Weights of a small GPT-style language model, trained from scratch on English Wikipedia.
Size: 9 layers, MLP 1280 GELU, vocabulary 16350, 16.5M parameters.
Architecture: learned positions, no biases in attention or MLP, tied embeddings.
Training: a variant of Adam for these matrices, 752M tokens, 5735 steps.
MLP neurons of a small language model. Each row is named by its layer, matrix (up: input weights) and neuron, and shows model dimensions 176-271. Each number is 128 + 32 x the weight over its row's rms, rounded and kept within 0 to 255. Numbers have three digits each.
A block is one neuron, or neurons of one layer that tend to fire together. After each block is what it responds to, as a language model described it from the Wikipedia text at the highest values.

L6.up624:114161108150143169110141105099150145163153138110120121156134103072121113134088108130190114092135156119132145128095140117194067112091143134117121146186048182187129137130151201125128115133189147155128076141108157028096219146090090144113143165111079178095133134126110102066131101103147141117
L6.up1077:158094131110111165145180115178078169148091122111180134106143128162210202148173148187084148115108137128126120148086101174105093108140112142121223112149083158136105160078106113120147127090121131134118063112164123045160152134079097114147111143151171136136135123148131116103183102140165198141
Responds to: Late table column cells

L4.up308:102151041145106132109183143114105176122131139116150131121127179154097101137138223165191078156127158098107146168168165128104121178147139183102137135069133142174134120136165143161111105135150153109118146087123117070111119175091092133129140147117116169138153204103139112094163104107154112085
L4.up354:127139142149098126165122093139119248170123157087118070122144215124091097133160144078161083144145115158130151093135204101076101078183146150122116139069079158073090129171095094133145148151163113136079108068143123180201121100074072080148153167135142118141186103165069119127137178112123139116
L4.up760:124150132126157113134118080193165192116126112136132125074094157155149104166124187087115100164098104115131161149166140137156154104085179140123147184082102144143143134113166096127110091197077135074071086145102134102108057103188143156090164118136124135066153135110168122125121117085133198134
L4.up890:099146113115094170194140153146106132087184160092063123145135152147079106196191176168149134160099119144080144098099103091156114095151109135143153124111062181097111115106178153153091103201123166144130168152169124107196093074115102116136117104147138121075143093141096127090117122145140172083
Responds to: Word after copula

L5.up29:152126156114136118176079118131139154125108155147120104139115145120185092199154138094114185213136096130105117184153144112151076120126129133100100169151144149128145120098090135126146117148123206091118078079127140121156118073066118062143094155130135145152096227087103102109123093171154098118
L5.up35:143095110113138122181141100116155185134118088102150108072162184076075075166070122154142170111079094155160132144150096107151080155103122150170135132094167128124076102076099164152213103115118133151145139212154125126139105096115150120145105122152157136145158183111100175107096129097127092111
L5.up244:188136165104111122165124168137055138117123091117106138161129188133131148174128137083123147154110047084113147204137164095148107106074119197103103154117144134162138110030118115191135101139146183060084086146125096164128182065112126085148097162166161137203133169135100112148095141119129120107
L5.up333:129126149084147105106145135089107139090104114159110095126128186133143139147115115144132166125092090117115143192118089122111093144175134128118107159142153112149148145128119105179150113147089199048147097146100123152177145063075190057131126155172215110116126172102164149140103136203146084117
L5.up498:073136097100068133126201097141180178149080117127169147102131172105128136146092169169190138103141148170196131098151158119152111161091169145159144127152145120095133092147138119175099135136093176119162137120148139117144078124115125122127135155190128102127123150156160184113087183089157122134
L5.up683:135115118075177138133115158120190153157104138082132157119144144131116096141127127123132105129092063096131150147169124131098142129193122090138109142111138205072099124129110109171175125096128121105147064130101128139189102081152096111109118134143143107113141087146137080134099172134147116090
L5.up685:173163092101105135171178085108186146103104129140127130091131170108151172097086098088124159135118146086139149084132078096132093136101136094126104145122120186160120140153115173105191090176141149087158130170153147107134158157083153064138176125122204122086095138127129145110142051132138142158
L5.up960:154185152126088111095137134134118190115121122180118152090138110158094114117091186186115104156085082099113132102145140125092154089173125189145128138123107131142051189122134122134114133103152177120121087093165121138172162047172131085082087134115216170122102137128110077129083146106139138107
Responds to: Wikitext heading closers

L4.up169:168123129136174122184099148184109138163076091156159169159074107050117076143145128083134124118122149149146130122123165163174107090164121125115133125156066126130123123080144129129119163110147106150131172099100128095130125150054132106099132135172143131080180170097172114110135134098145124110
L4.up274:142153124118177129174130159131134119166127129082114121151104082146153156150136077092098116136149148163115160079071115141166064125088162143127156130166053099164101112071079151198135107081121104114126173172113105065148122113083124159104178142154168120129205170121148140129180123145118208068
L4.up728:169117119128111126168128132139097100143125173104161135138090123071095110092172089112122083149131161141169134115067101137141129110090188152110114145155094110172081096078138153163175184095133113173157084150108101107089146085145087215112142130126086126125135097150105083133157082126144145091
L4.up995:156153139128074123186155147131111163139121159072150145144113081151132085166128135130166113096109111104109140127133117163164058098160117190131126132218077143126099136073116104115115137144114077092137160141095080059100138074127164120163169124149138149078205107084170086114115117119124104104
Responds to: Table row endings

L6.up444:148095086097099152155119223139160134121158125172124134127112178133156118076104155111075124162142176131141127132150107208106104184089181119108104119126074156142148129105144192112119092141130137153167159143169092047152134143169084112097102157113102193063145155117144131164069160121168139092
L6.up642:204201108129137146116115171149087124147171090117132198113121108097120088151184133176156100175138106148109117151095071190136145142099160170108113189148081086152159126132120155106103125136102127125078145134133103085122128090102075077122056150050126122127167144154087094161063124091170158124
Responds to: Prefix continuations and "one of"

L6.up466:124166127117077142143130146176128125123228127124205071144129151107153170155122184078093105117170095118130122125080150186117118129200159125130137136084154157173106117106150134099133135071163163105112121130198111073166030121040158134094119134144152110131085142163109130074166092158134067117
L6.up535:113128083107074113129149105179069153195139135118122104089095105105112072144121118175095086169101110084136110141087183149126158121143172122094128140101141146201136134099094124120154171134149138168095170148133123148137111131124222129114113174118134159152185182159112137127057141121138142098
Responds to: Section heading closers

L5.up152:119158061136065122179158105135174160154180150156158150155108125124106182136150141137086144179153156130124181153126114102172069128122066197119183164107106116115117150147093135185066149166177098165113140126064082060133111134129111111084130140104112085136099132191079107142108172125142163138
L5.up172:144111104066130170168111143173167224152145166093154199094114131135093133135072138135107090163117077066123118103123083121150080120104097135052147153130125116128140159122109148170146107139140142152185099099149122120145139125099157090175135126166080136110136149160089093147135154091152176076
L5.up250:158148145074073184188157136139150127126155120062130169123177150141113141053144151158164157107128086130083131113126084095116120185225104098052147153123126119183083100130120096145103101120121178113094159100129116091121141120081123051092074121117145206144130131088068132133099105092150181086
L5.up568:121095145090106158199130194132091139093178108131108148151123164111112103137204099130120073160132102111148152111114138096132122188130074097112127148134047167129098153122133132131111109188142109170098117124143099110117122073124103139096107149117093152124163106175127150090126107107138138119
L5.up666:195122122112122151182170097156143194120138139117148151099073134117132184083140122104138152085143114089115121138100149140124183156116144097108201171177072102151122110123090170101107082120139188108154098100122103098110154086136086084137097127146082116137156193117103136156132101103146138123
L5.up669:157166126119109151095147083160143166162167127118158136063143114117116090134067164130095120118090102144135142201174068078118132154200128124137094171088070132096084128096125111160136078155116135119122108089133121134175062107128123111147081136171149112101161158108126090096086158099168137112
L5.up990:182156108128112099162182091113131188156188164139138148164107157138096088078108174119111120134104121127117109147081078137106089158201102119109178185120147134102097108096070136196097129175210133079128151105123132088127131142029119088167089151148146130158201105120112163136110105122117165124
L5.up1089:158163152101086133144141168137194169153084074170157122138128124154152125127139106098138122098118120176126143109117106161105098132103102112156125136104078186064166132116151162178180085197132173100134194113142127127153151191137094165157159168140183142135152163136126132088137159155159095117
Responds to: Copula after subject

L4.up165:148067105089086124102080110161116174092104128117083094127137156132086099122140156120119134200086060122136136123150122221104132183146149145129166139153130083121062092060145079151153078121143127098172128105115123101145121119103090106134142114161196126143156188134131165117063115185147138117
L4.up918:146086126099100119171163117206119158162163190146181094076111104126123114141130157144134159188127096140080125144139107171056173106148165116083140151127096126095090070089149105154083057120116163139099182114100097152142133064114103159149152173139155125119167097173053109147135117127133156079
L4.up1074:212156164088116151162105103161085121158080138105100147107126132137099147151159150144124100102120043166073130136077083133140111079121151141117134132136087118070152152108087155143133160144101153121145124116137143172096126079067134135105144150090172095168188132125136096112147181104153111080
L4.up1276:166119121135112143131167117119052143135126158092135173141174150107074169101143150148109085149139097127105130165070104163143134126135131136154204111149128107099162123070116133126167135139198160128150148105140104097078108108142140072148117134158194116083187120100172143076169122137146103126
Responds to: Section heading closers

L4.up221:156122133138116122072096132135123056165146144105170179157160169169075170131090125108152079110086124126153120113068041166092122142074121164154129130167130161143095158111117180175186154101135186083117113075086131153116138076111146093104072128108153089107177194125155157131131072109138152125
L4.up709:200137176118123153130116121104054128154106150109141151205151125080138131176133138192118064137036111161137154129029113145151089112167105134101173138146025112160120184113175129102136147117149126130166138150097118083130110103103139117126124106120126114113173125170153144118089104182124146130
L4.up719:114132129106120113087143135112136123138119118122107122169163091124123104159159093172135139169047112145149165170105059133136098156136097134118138142188129166158090102133149123161147130108070133122142184132150087160167127136098081140113149153200206154089170125124173128132095049142149113075
L4.up955:154194084120126126105170093137152114148105153122211121140129139136109156161178194160072079116125152172168145132137069170113057119151191128132166164153101143119140101118102136116180163105115143097222155150120098096104104115122033158099140116118171141101178090162158145116136156174144112108
Responds to: Table cell terminator

L6.up1135:155153140120118156119107158102129179125163121089180116132131236158134153091132159063122152100106118138124134132120126126183140113177140106161137125120122181186139145124143135115128084228127084062136108130127113093135089093099127111072126101156100121106163153122084115082166154177141172083
L6.up1141:119114096100129169128166109208083157150131111051127090155174120137166118096084174173111132151122135118126114149123098116119121069094078090108158167105127122153129185164134105140145080116131114088169170084159084069126171130063098134093177156131148081135151144100119133076185158111145156102
Responds to: Copula and predicate modifiers

L5.up189:207147121101111127127170163119150190117150139154116167114088092097126064128164120130096135112135149082134168103085109127169114121115155158167152114103112209153100127122104163080153176108141194143113167211100108111126141118125087095079120110131142091058153140136100105104130070134104175146
L5.up258:189132108129131159122112143115157100142142086159126150138135103097156147088145125100094102168067138125123147205122188174116097104133134106113160127173125181076139155163145158100144141105102137163111179199118077074112141117095128088112131106113184139102163104118108105119117129137146138154
L5.up512:167139099137126110128160119125186180079131171164105155158156121133087162127138172164130125155137154147120147141114179180142134076131157138130106109155157119104145070080136116137082076185108138102121134113172136102082133101184123127143106188117163085121138141133133123124147143199195119096
L5.up745:155210095117109161146127119164155171113201156159167145132122122107092057137087144137109171171117153102095160078129106144130143177106156125113105142094087112128138163075118137096090159134160147119129155132195161084153137140131117099088133132105106097147150203144101131082166124086109138111
L5.up822:149146084103089140163140103109080177108151107114109160132107173105141181122168141072158138152105167130173132130101120157162092102102103168159121106129118175137122111156152164137082187115163205110182134199151102130061087076124056139148123099145105108086093115098157093085232128119138165131
L5.up955:126119147133113150192128064124143147143107143103096150161108149089080120101188087117140151108124170124111136139093134093143129128120132176163097173138110164142117171188177156121151168097135153174123206134167099137091162129074103128154138139118145192096108151177168144095090096144109119099
L5.up964:134141113123069158189189102150158156158148149151148203070145086102156079144094141154127141195150125129087173088107127100177157126069114208128157151136112134141105130128122116136140176091127115146141107184147124132101131182123115099143160130100125144116093089157123060096117097132128167110
L5.up1166:133210130127121148160109147152181114127149186122123142094107170140127143107073105182137138151161147095108134086091156151144114125105126140098169156125147162128110159089145138090089155134168138151134128128166119130111143167099095066120137109126109074065142146144082038132160153122117150110
Responds to: Digits after number separators

L6.up153:174136108150100199144199172102120162154166117125093150176136124066086105168134133091089072152109119182096122151092148137114086090092183121147128202171091161127198120135079123141149143158039131125217129074146101072174125108138128138088161152160084125132147222162175122081082080122142154102
L6.up723:119161135088116150127101175096151132136095103151110133100139100078115126126144126103160120149050111133093166181071136140077110151151103190124140142138133126159125103160080116143083135148098124131233204082169098071164115128089112149163109163155156239106183140101131141083072101176166160122
Responds to: Unit-conversion parentheses, word fragments

L5.up266:110139118111142134128167008116126148151132168112174089147120149098119109158172148119134159138095104117122160127127153145128078128154149215121089148114130067144066103157142143085092124154158127089099117147174104113137104182093108122096141130112170155107087119138187127076159137097127149121
L5.up282:150104100099070149105158052115142148120059075116195119176084090084120116170106192138127159129145104131130133105126100194079147153153136173115077152150123123096097137138142147120160092163161117152058117156134102079106159103132193113119138144094207125147101069108109118112145089121132170132
L5.up404:083117109133094135131136153116133110162167117105125131117138110109094074092200153140108090161063138106116119182072111117180083141117173154081115129176073183156136148125147118160137079108107133099153167113151130064071140168193194104097127205104157173134170149087120114108109167162139153119
L5.up532:146205108129166141142147084103172116167150118147111110106165195122122062097121145163128149107093129126172121151103158156157076156158099164085109155182141149126065085100082177122138123157113113109126119145116142129111133083075150136044141154078104137133119058136119092106136169091159137079
L5.up679:162175096111145150124148119103087111120118062187116159137113103116138103105114131113149135134159102126107157153112110128185061079096096185163119131157147092178222120112106156105155137159128158109167149139098092135092148143152152101122135116075115147112152124139123074093112153098171116148
L5.up943:135132166105103161083171109064170130129113118141180126150115130110071129116182145146111122126119119135093159206094113139183080146156111174100083142112068110142108043165119172124146090119133172144160134116142127139133119151077143159127122142091159138128134107093153092089097132162139125139
L5.up1099:152153141122124202144162136086148123131138168115103109193100139119149095134121173092149052101117040100138143121126146117161128097187099228130111183119131127187123164154126147107087089153100089140192135197121116112132148137078081155102099129119123143069151156133080103096131127102174105129
L5.up1243:155114106142111210091159130157085115155143149108072109139116143107074089120127119080118102138090110120068126189106090164097101116207114189124111154066134148105145121103154108172156070138105136153134109206097121101071143138046089129118143117184174102110144152114163121106106132088160132197
Responds to: Mid-word fragments after initial letters

L4.up152:192144144145114158145108146099106137117129164125136184139073123105096100159147148116110111160123144074128147085129125173151099168083146154107147139146101163152148160097128131163164179087139175082120109215129123121158160061068040111158136116141123135063133117134145116097119121152143141058
L4.up334:101189135144071158132138145111087192121103143141073120133154179136082173140099108139149134163138115100182183105119072128108149082121126119104147126073104136137104152145153137187169184137110189140125170186084127142165140144134096165093111124119105135175164185135126122089120147127133089064
L4.up775:136135096109113151173090154073126155155108113145080142134138154122114145148174146161108087186142114086070147173108074124139084125150152144131167151141094184176162161070103149127180160200088197137106150161137109111136156098102175105115141099109125159144155174104144044081166069137122157117
L4.up1218:116187167104086134145155149078162180097144145110044204129121155120028151129131083164145142193176109114094155110105173131155143133116135111102150137079094197093155124099167130120115155145155183161100198173133118106129133050058129142146134105129142088118135186163154050115126133113129140068
Responds to: Digits in large numbers

L6.up125:128139151099151134150112177132152117177116111174154202175157122127086105093092134193169130139106186128117187117074127148086141142147182121089106088096108113108142109062120147191172192124067180164183129182095146120108109107128066160121154168128145176116122159171134133073095139133183134075
L6.up746:147161124108131136127134107168164158137104089137159161086135105093149155120092132196154141206142161081084145135080111122183080150105156091138143108123128112124107115123103152137131174162144103145086151158136147098155166152168089125087130087109074178103132215196134089127145110123146149060
Responds to: Digits after thousands comma

L6.up581:111142093128126121204083095165164214116112133114150082132166137097145086126166112148093184183072135134139153089100073134092081105137082201134226190063149142127128106114077168115115085120135048136101151110102077100123122095154113140074121157101124115097137141148165090121107143094122146080
L6.up679:147131120154123147180161082170106141087138153081095140098125147085147177131137107073127101120132119166132103118130165097124075120111107132132117196154128143115130117084082151128086120116127106076141141095183036198081080112103054104124071149090110092095162175123096105150111173086127138074
Responds to: Paragraph-ending line break

L6.up471:121098111105171110161173181144084174148123170112167124108174141138099172140139114114174124152099090099166120135090136104040177187152100126115108159121154167168123065084185146102160078151131141117079122091109130120105120116095150137132139161157123169090153146152139093140104106102148175116
L6.up574:183140068128095151170169118157126145107136189121135135068119180134066090112120126111112088214089096112130159136154068154126111168144157179084167184137163192073087122099076105133111156205093107083113176135139115102108084085084153133099080147135111125074152099147070076157112124128138182081
Responds to: Punctuation after proper nouns

L4.up90:194195097080113118069174144104065190117130096123154109162221098160075139116112079190147034146077108098135148178124132094064130102155148131127147175152110132168123099109139146141182153138102134184157098164129104100114118072124122167166092159194193174105121111099137089122126196118122118130
L4.up335:173140093079034155120130084152158119152153103131153085118131161155165116199129171108130089167061104104147139133134166163078110135190141143062101172139106106124072094157088182200191102096140141161163171132125123126164132142110089102166088120178124147090165165065115077129152054072135130099
L4.up752:143120115097086160143133203145068133100126174105120107147118183129120119148100096147143057181065103083105151143119118104098101138165124166054079138191098145150095181117101157182089165165129115125111131164117117144183176095133112090193084124130160122130146162146149081114099088072126098092
L4.up1172:200147103076144114108140178092173190171183171124129133129162105142096149159099108131147085156101144122118150085121064137137165162178142205155117156133112174129121094172099114186150146120101166085178184162106108104117111104145094140157118191110132098106195152111155113146121091116144135093
Responds to: Comma after noun phrase

L5.up203:129143123118150147069129169166154125138122156124142182122146098122157134141126118119146207164099092144142156165104107170121127133152097112101170135098108135160099154118032182129181084145116153079143130165100127137134078109139154115119125167113143122159125081148095148104185154115184141093
L5.up672:134145050113102144155062125148110147145122131065117101124168161117123132110089080190125127185078111126144174091117055169104157091179182118135139141121095197125088134091083081184162107147106088097086109150175112117120130154125126132124163157153203183147145160080141123096151084125137156073
L5.up688:156138085085109162134098164155145160144117113171108146155148169145062162121107107142114171123130091152082149165143114159117105137183114145123164135141139143109110073115147131112140100175060135076098099151105126126152140162093199125115146082111134171127134068115159123088087142110150129167
L5.up707:145137138092132172142143174101086128135156126121151146106091140108115164094102096110123175172113118124124135153109118160128093185110158138142117123124110142135078111094094120149194100125109103076122109201102090097124075131133150089114103169145114162182109083129124141104135101158130169079
L5.up786:198143102107102133144124158134094086130146114156137147107148149113144093112162119108190132109075145145086151167111101196207113146173105101075129115165166195176123118148160145134139136120136151142139105122089122137131122107106164051104109142045133158143058100137123155127088140126127090081
L5.up957:161113186096161159124132191138086155142131072121069167171121086152109127193184155121081094111095087135136155155088156135133120116100113168160091135095133116152142112102122119115190164173129156129123141114143092087125110108136105112106121140176178208120161151175088110098089164157153108106
L5.up1141:153134136080112150127109209147166130126132117123104114128135174147082124147079145132134140135076134122125153096131144140118085117156096119139115125105129175109158112128111113145170127111125082104082127119138102125110056125099073073108095151188198104150152169086156153138109159142174146131
L5.up1153:195130158108199186134123136106142179133162121099215078117184142113085173157144065138160130131103092099144121107130117173125134173104088154109115182115140138159135111135088089159152109096142135143131127158102113143152115063095123119112108123122178104143114133174125104113064175128150080074
Responds to: Possessive "of" in names

L4.up321:176187134129141158132156155142127167167122055106166059116154164122140160138146133147112141134139137097099141163110178166109083108132143148128113132058108120155145100152099124161146169166102152135087132123134128129185113155107082162114117157164159148176132175146135086113148098146180152083
L4.up484:138149127131125135083088168105142162137127125144128124207161164113104191163191081132119150100138139118164194142107128154090143178082124125118112107068133177153090117120155142198163092132135147100076137051116110129181117061110162167177170130126181137114093173144157137078123150155126088105
L4.up1029:099170161135112139079156159117099112140123111190192115217181114130135153132150108077130139117121162080088167153071105173087098201127110156115101108151127129117096095164132119161108138135103120145126147138112100101180106096085130141159147147115168086141145175185169056089065140166151153121
L4.up1117:151178070120107089105152140128152114102147129160146128153122120146117174118095081121091166173166167084106163179149150154124081153160121109104123134114091156090178062158115179157158067138144150091145156188164111135106118182155114155156147155169102110117133166068179098094155157169125107121
Responds to: "of" in institution names

L5.up45:184127137145117147128131035142095103157167079125117125136102152108109068129184117100107166184148089153132144122117168135159111161091105095128127152166057132129157127144138136130111141172112126118141101202139068108159089093134166136123147158100126170155150129090126080107106119113134113069
L5.up192:142172125072156141155113064158108145070112123103119142119107143141091077118120103129134130199169089154142133139098128210144134120112157204090088133113110155116091157081126119174094117214190090129105142172116083099112132096162089079183140133119116150111144086063151069111112128090173096097
L5.up592:201142112118133138214123091139116080118121116095138158149079058121077110141172107104106127179123095164151124182112134155124102090121171137103107150174048106175093152055132102199152121106190062125108152149145072095089135108122113152119142169122111152104170080077171123118106098103170094121
L5.up883:124123104120071197188110156112130129061165135119115126143093161108123087149174171074102140108106138152137128135141117167153139089111133107129105143154123153174112147093105135157120160130117112112171122128064102105093131093097131132131172113128111139085159145105192126140126123087162128105
L5.up980:132193142114122123163094142169048101143169121170078074078100144131110165103140112111133095143186081162101142185119111165118115136135100115121132164125061134096102102075179127180180139211116082146059092115116073057080115093084113122088149166127131172097119082175152107096092060137136149155
L5.up1167:156120123080164165201115055189067129136145086073148128098127110074079122151205066123102157130153074174125107088086122181100103113100088142119138094157048117123081123081127082143095147098153103152115144100159025129125066083127141121128090139119121128108133105188149161132093113127120159122
L5.up1170:147175113115113191156099092071113094134127145118149128142104131110100081162110118150067066166054126130144146129120156150101127092062095136140189117131080138138090185100165160117123139077149170138129130114148139160159099099095127122163144106145127149074132109156144093142090078145132172110
L5.up1182:156101137118154160151080104158081120136150124092114131097093119102128102187120123109097148166128065135122106134162150155158127110028139117072111130148058133149144146090154126193156183135136121105126118104125101149084089000157144124140062106124082137128108086164169119133070135122178150113
Responds to: Wikipedia table row ends

L5.up149:131161105132150129139162162066144088146135173147120086147088151151104108142113140159180129114084193139180153176131126128138096113141111171106134139157117168153102131172118132160144143129114157102131122147098153063148193147078125131124164177129137131100186081028183116108127112115193099097
L5.up248:150152091138113133151111113079160098149127129181124109187104197139165098113146131100077111128047142179106124191128107117162160114113123148117164137133111111177135162053101148201149114139167155107135143138131150078165136099097128167123169137151096122086166112074136115128132056136124126096
L5.up521:130156141099148153152085085080091159182136135118116105121058135126090096158141136124160107122127147156177142114153142133181094117096127128116081125139100144146077129128125136211155110111108193141138119113133113081123142094088063136148158164158121152145245150089092095119153103111135138112
L5.up579:221157155120148146178109059115084150171123111088103138152107108115077051177150122113099103159088140136132120139114122104116102139084145175104146161156055102116108214133128135207102192109129104139125162152117112094121160118116104115159165149143090165088176101088095139129086145110198175150
L5.up810:168168129125172133164112115099141085112157127069126170175097115121134082143136127090177167100108159164142128145140123082212183113111105141104116136141080170183075178115162102190099108111159076123145100130078117093103148119125144145142157097136139126092216127076145096121124105104159110091
L5.up939:177172128133173134245124157098111117142112114113171127117102075145124103142190149128139140193173159120128115133118114119189100105118156131105140124160094104158087169070105140179085215086144034188105145093085103047161119130158118114170166115173147097164165109104143094126191107091107104146
L5.up1208:175114135130149119189099101047153077155134142123133191103139129136169062146088157105163144167096177193143128169121111075174106063095154163096113186171098072208177147085087160175139089130189179126147102158132149101083162154088135158139118130144105134125163147119133084125178159108141158135
L5.up1235:227129129138146131167142097063124122132102160079142181163058086149093113171148124170144128144114156145173124186106123111137143114105182147134095158167048150187121166086077139180144137115168120151096127139092087104127201123108142117120141127141106108071207088087160156144141114085171124099
Responds to: Late table cells

L4.up206:138128155126121138129153120083186137119134173198184140094126139053120056133143122137126127143078150139116151123113129174158124081119202172093194168147114109141100090097098122133137165159098134165132148151186105146159112076095081149085165158076115098059126155123128126153061104154124142071
L4.up570:150165131097156154140139114139122148152176185121178111137112119084151102179124105160103125175110167120121156150073086177130122154130199125119156162133103146074123088106124089124177166111113120162139164172170081099132118055075090175098160166114140123087154163194103087100057151102116154072
L4.up825:101173097165101120161140115138169169101139126118167129081150109072110102158093083108119169190089126158151136142112157189082069095135139172122134181091142159127124111122071129192166177121133099125108156158102075104100097051154114105130145170048135118090104176133136119129102137130134149046
L4.up985:148162116081096135171161070128189115174103146131125058092162137143079187110176131189110129186121148146050135112118109123128069110206155098058142144097110129097104130163127098120166131131152155140121093154103119138165114060085053129161122121072099096120135132111105113115141077141110242133
Responds to: Paragraph-ending line breaks

L5.up96:117140157155123146104035165155135177172129116100169125108175225126080120186177140110130126163123107141146166096061078182139103096104132129097067185114070133124153121162070134151178059094103174094134187108127114130120073114134182061100141145174116133141119130203143141141080104117120130096
L5.up231:145155111134113117108160079104190120117114150134146104080147201142134153143097159171145137148146113152111127088108106140173119150086165183114141145099098137066089113111116198168139133068162159165144135155124109153161126096115107116094164107124143071183131161137135100106064142100123161119
L5.up437:154170108090157128162137053125187137153163139098093144109181137153091117087115108108094107189121121132106152111124079171092109092136169153081087152154076162103159122102092094205136148138092120172181100202112099155141104092133118123140108130118138066151163058154136079138128102059176141098
L5.up636:125129117109089172205104111201164190158136127059132164109158167149102148078171183098109123152121122132164124111080163139138106068094228151074159130119078165083119114129107104099123110114158156118157130112135128100068145105110114132114142120220144117081145134111128135150144173093126213118
L5.up676:120143080077129101164202153167121124097135082122149123175123153154149143123126100141133066141134096091120132123086152147129079182088146115085132172101098180090157121126096154161175113175130119135141087140118124086117104108127208135150165156166136185089112084133112116138185106117163132119
L5.up792:192129129112150153195131115143123150122166149096135147096183150133114147096085109119144113190140126138092126148106136144117107135077175207080149147134114128118144169106093139126123088118133138152140105130118117113107074113132178149140103127131143094115140141124047051143116154078174152137
L5.up997:183137145116080161151146085080146182129138116167149117155117178144114158129147108106175088146127116110118133145107108167137098065103186124069116177158076135113127121083061158162131121112176165170134143109110093111154121089122135076147087124158130081100201124128133121141130146114162150081
L5.up1178:119099123159148149187114210177165181120148135103183146129075188146114152130181130155119099177086089138074116119114109147113098114094136112068135150128104138140132130073185157231097118140165137135134170125128107078161124125096066134075042122120114148110117139182141080114162111047144124076
Responds to: Clause-boundary connectives

L4.up37:173115136105108189109164152090110103104101075087128132146148098113155131079137109115147140157162096127106128112118156111130142140165140168118076180146052123180176178125103125142152125189148143094133171151093082087077094126141112122164100142050124134086162209141092120111139122151113119178
L4.up691:175174099146091147128174095114153150146153176109132108129147197115127109108157126140115129147124166154074157138116107091070146140100104148153112128141127112105239139127108159111133097126114144091164128097076128121148160079110130187118099190138185084067133189111158171054089124097128122118
L4.up849:149126057125176177113108137141142084178125107080084087179123112102146040085169141099093062142124123110134145117101100104155080108126120119114088154140070098157158105128084154072081098148154087077179188141097122083186075082125190157176111186076214111145118229150141087075158129140122158146
L4.up1203:185111080137104193071115151126080100149133047110144144172143081064180072103140097197127140128152142140133148158129110105092095118135127111115136141193134131090201152109094166137135106140161121102175163063077101140120091079149079079115115160099158090132177129160117121063095153142150114127
Responds to: Mid-word subword fragments

L6.up571:156129121072099147170153164150109154038116100131131125110137127090122130130180130187149136148075043134080135142086148139136126117129188092149161136064169158199115150085108128128146132140124151048134125160118145064155078139166117141135061155086163107141070128168135096095082132153113130160
L6.up1159:113123117139120172131107099141106105095153156087135113130147125145094149113105075176119136105063142112139176206118132166197096141165176159155170139091101196033103062110084156082143095112100152146132129143096131108191131105145110174065172112085125176103109160126148024103142118160086138121
Responds to: Partitive "of" after quantities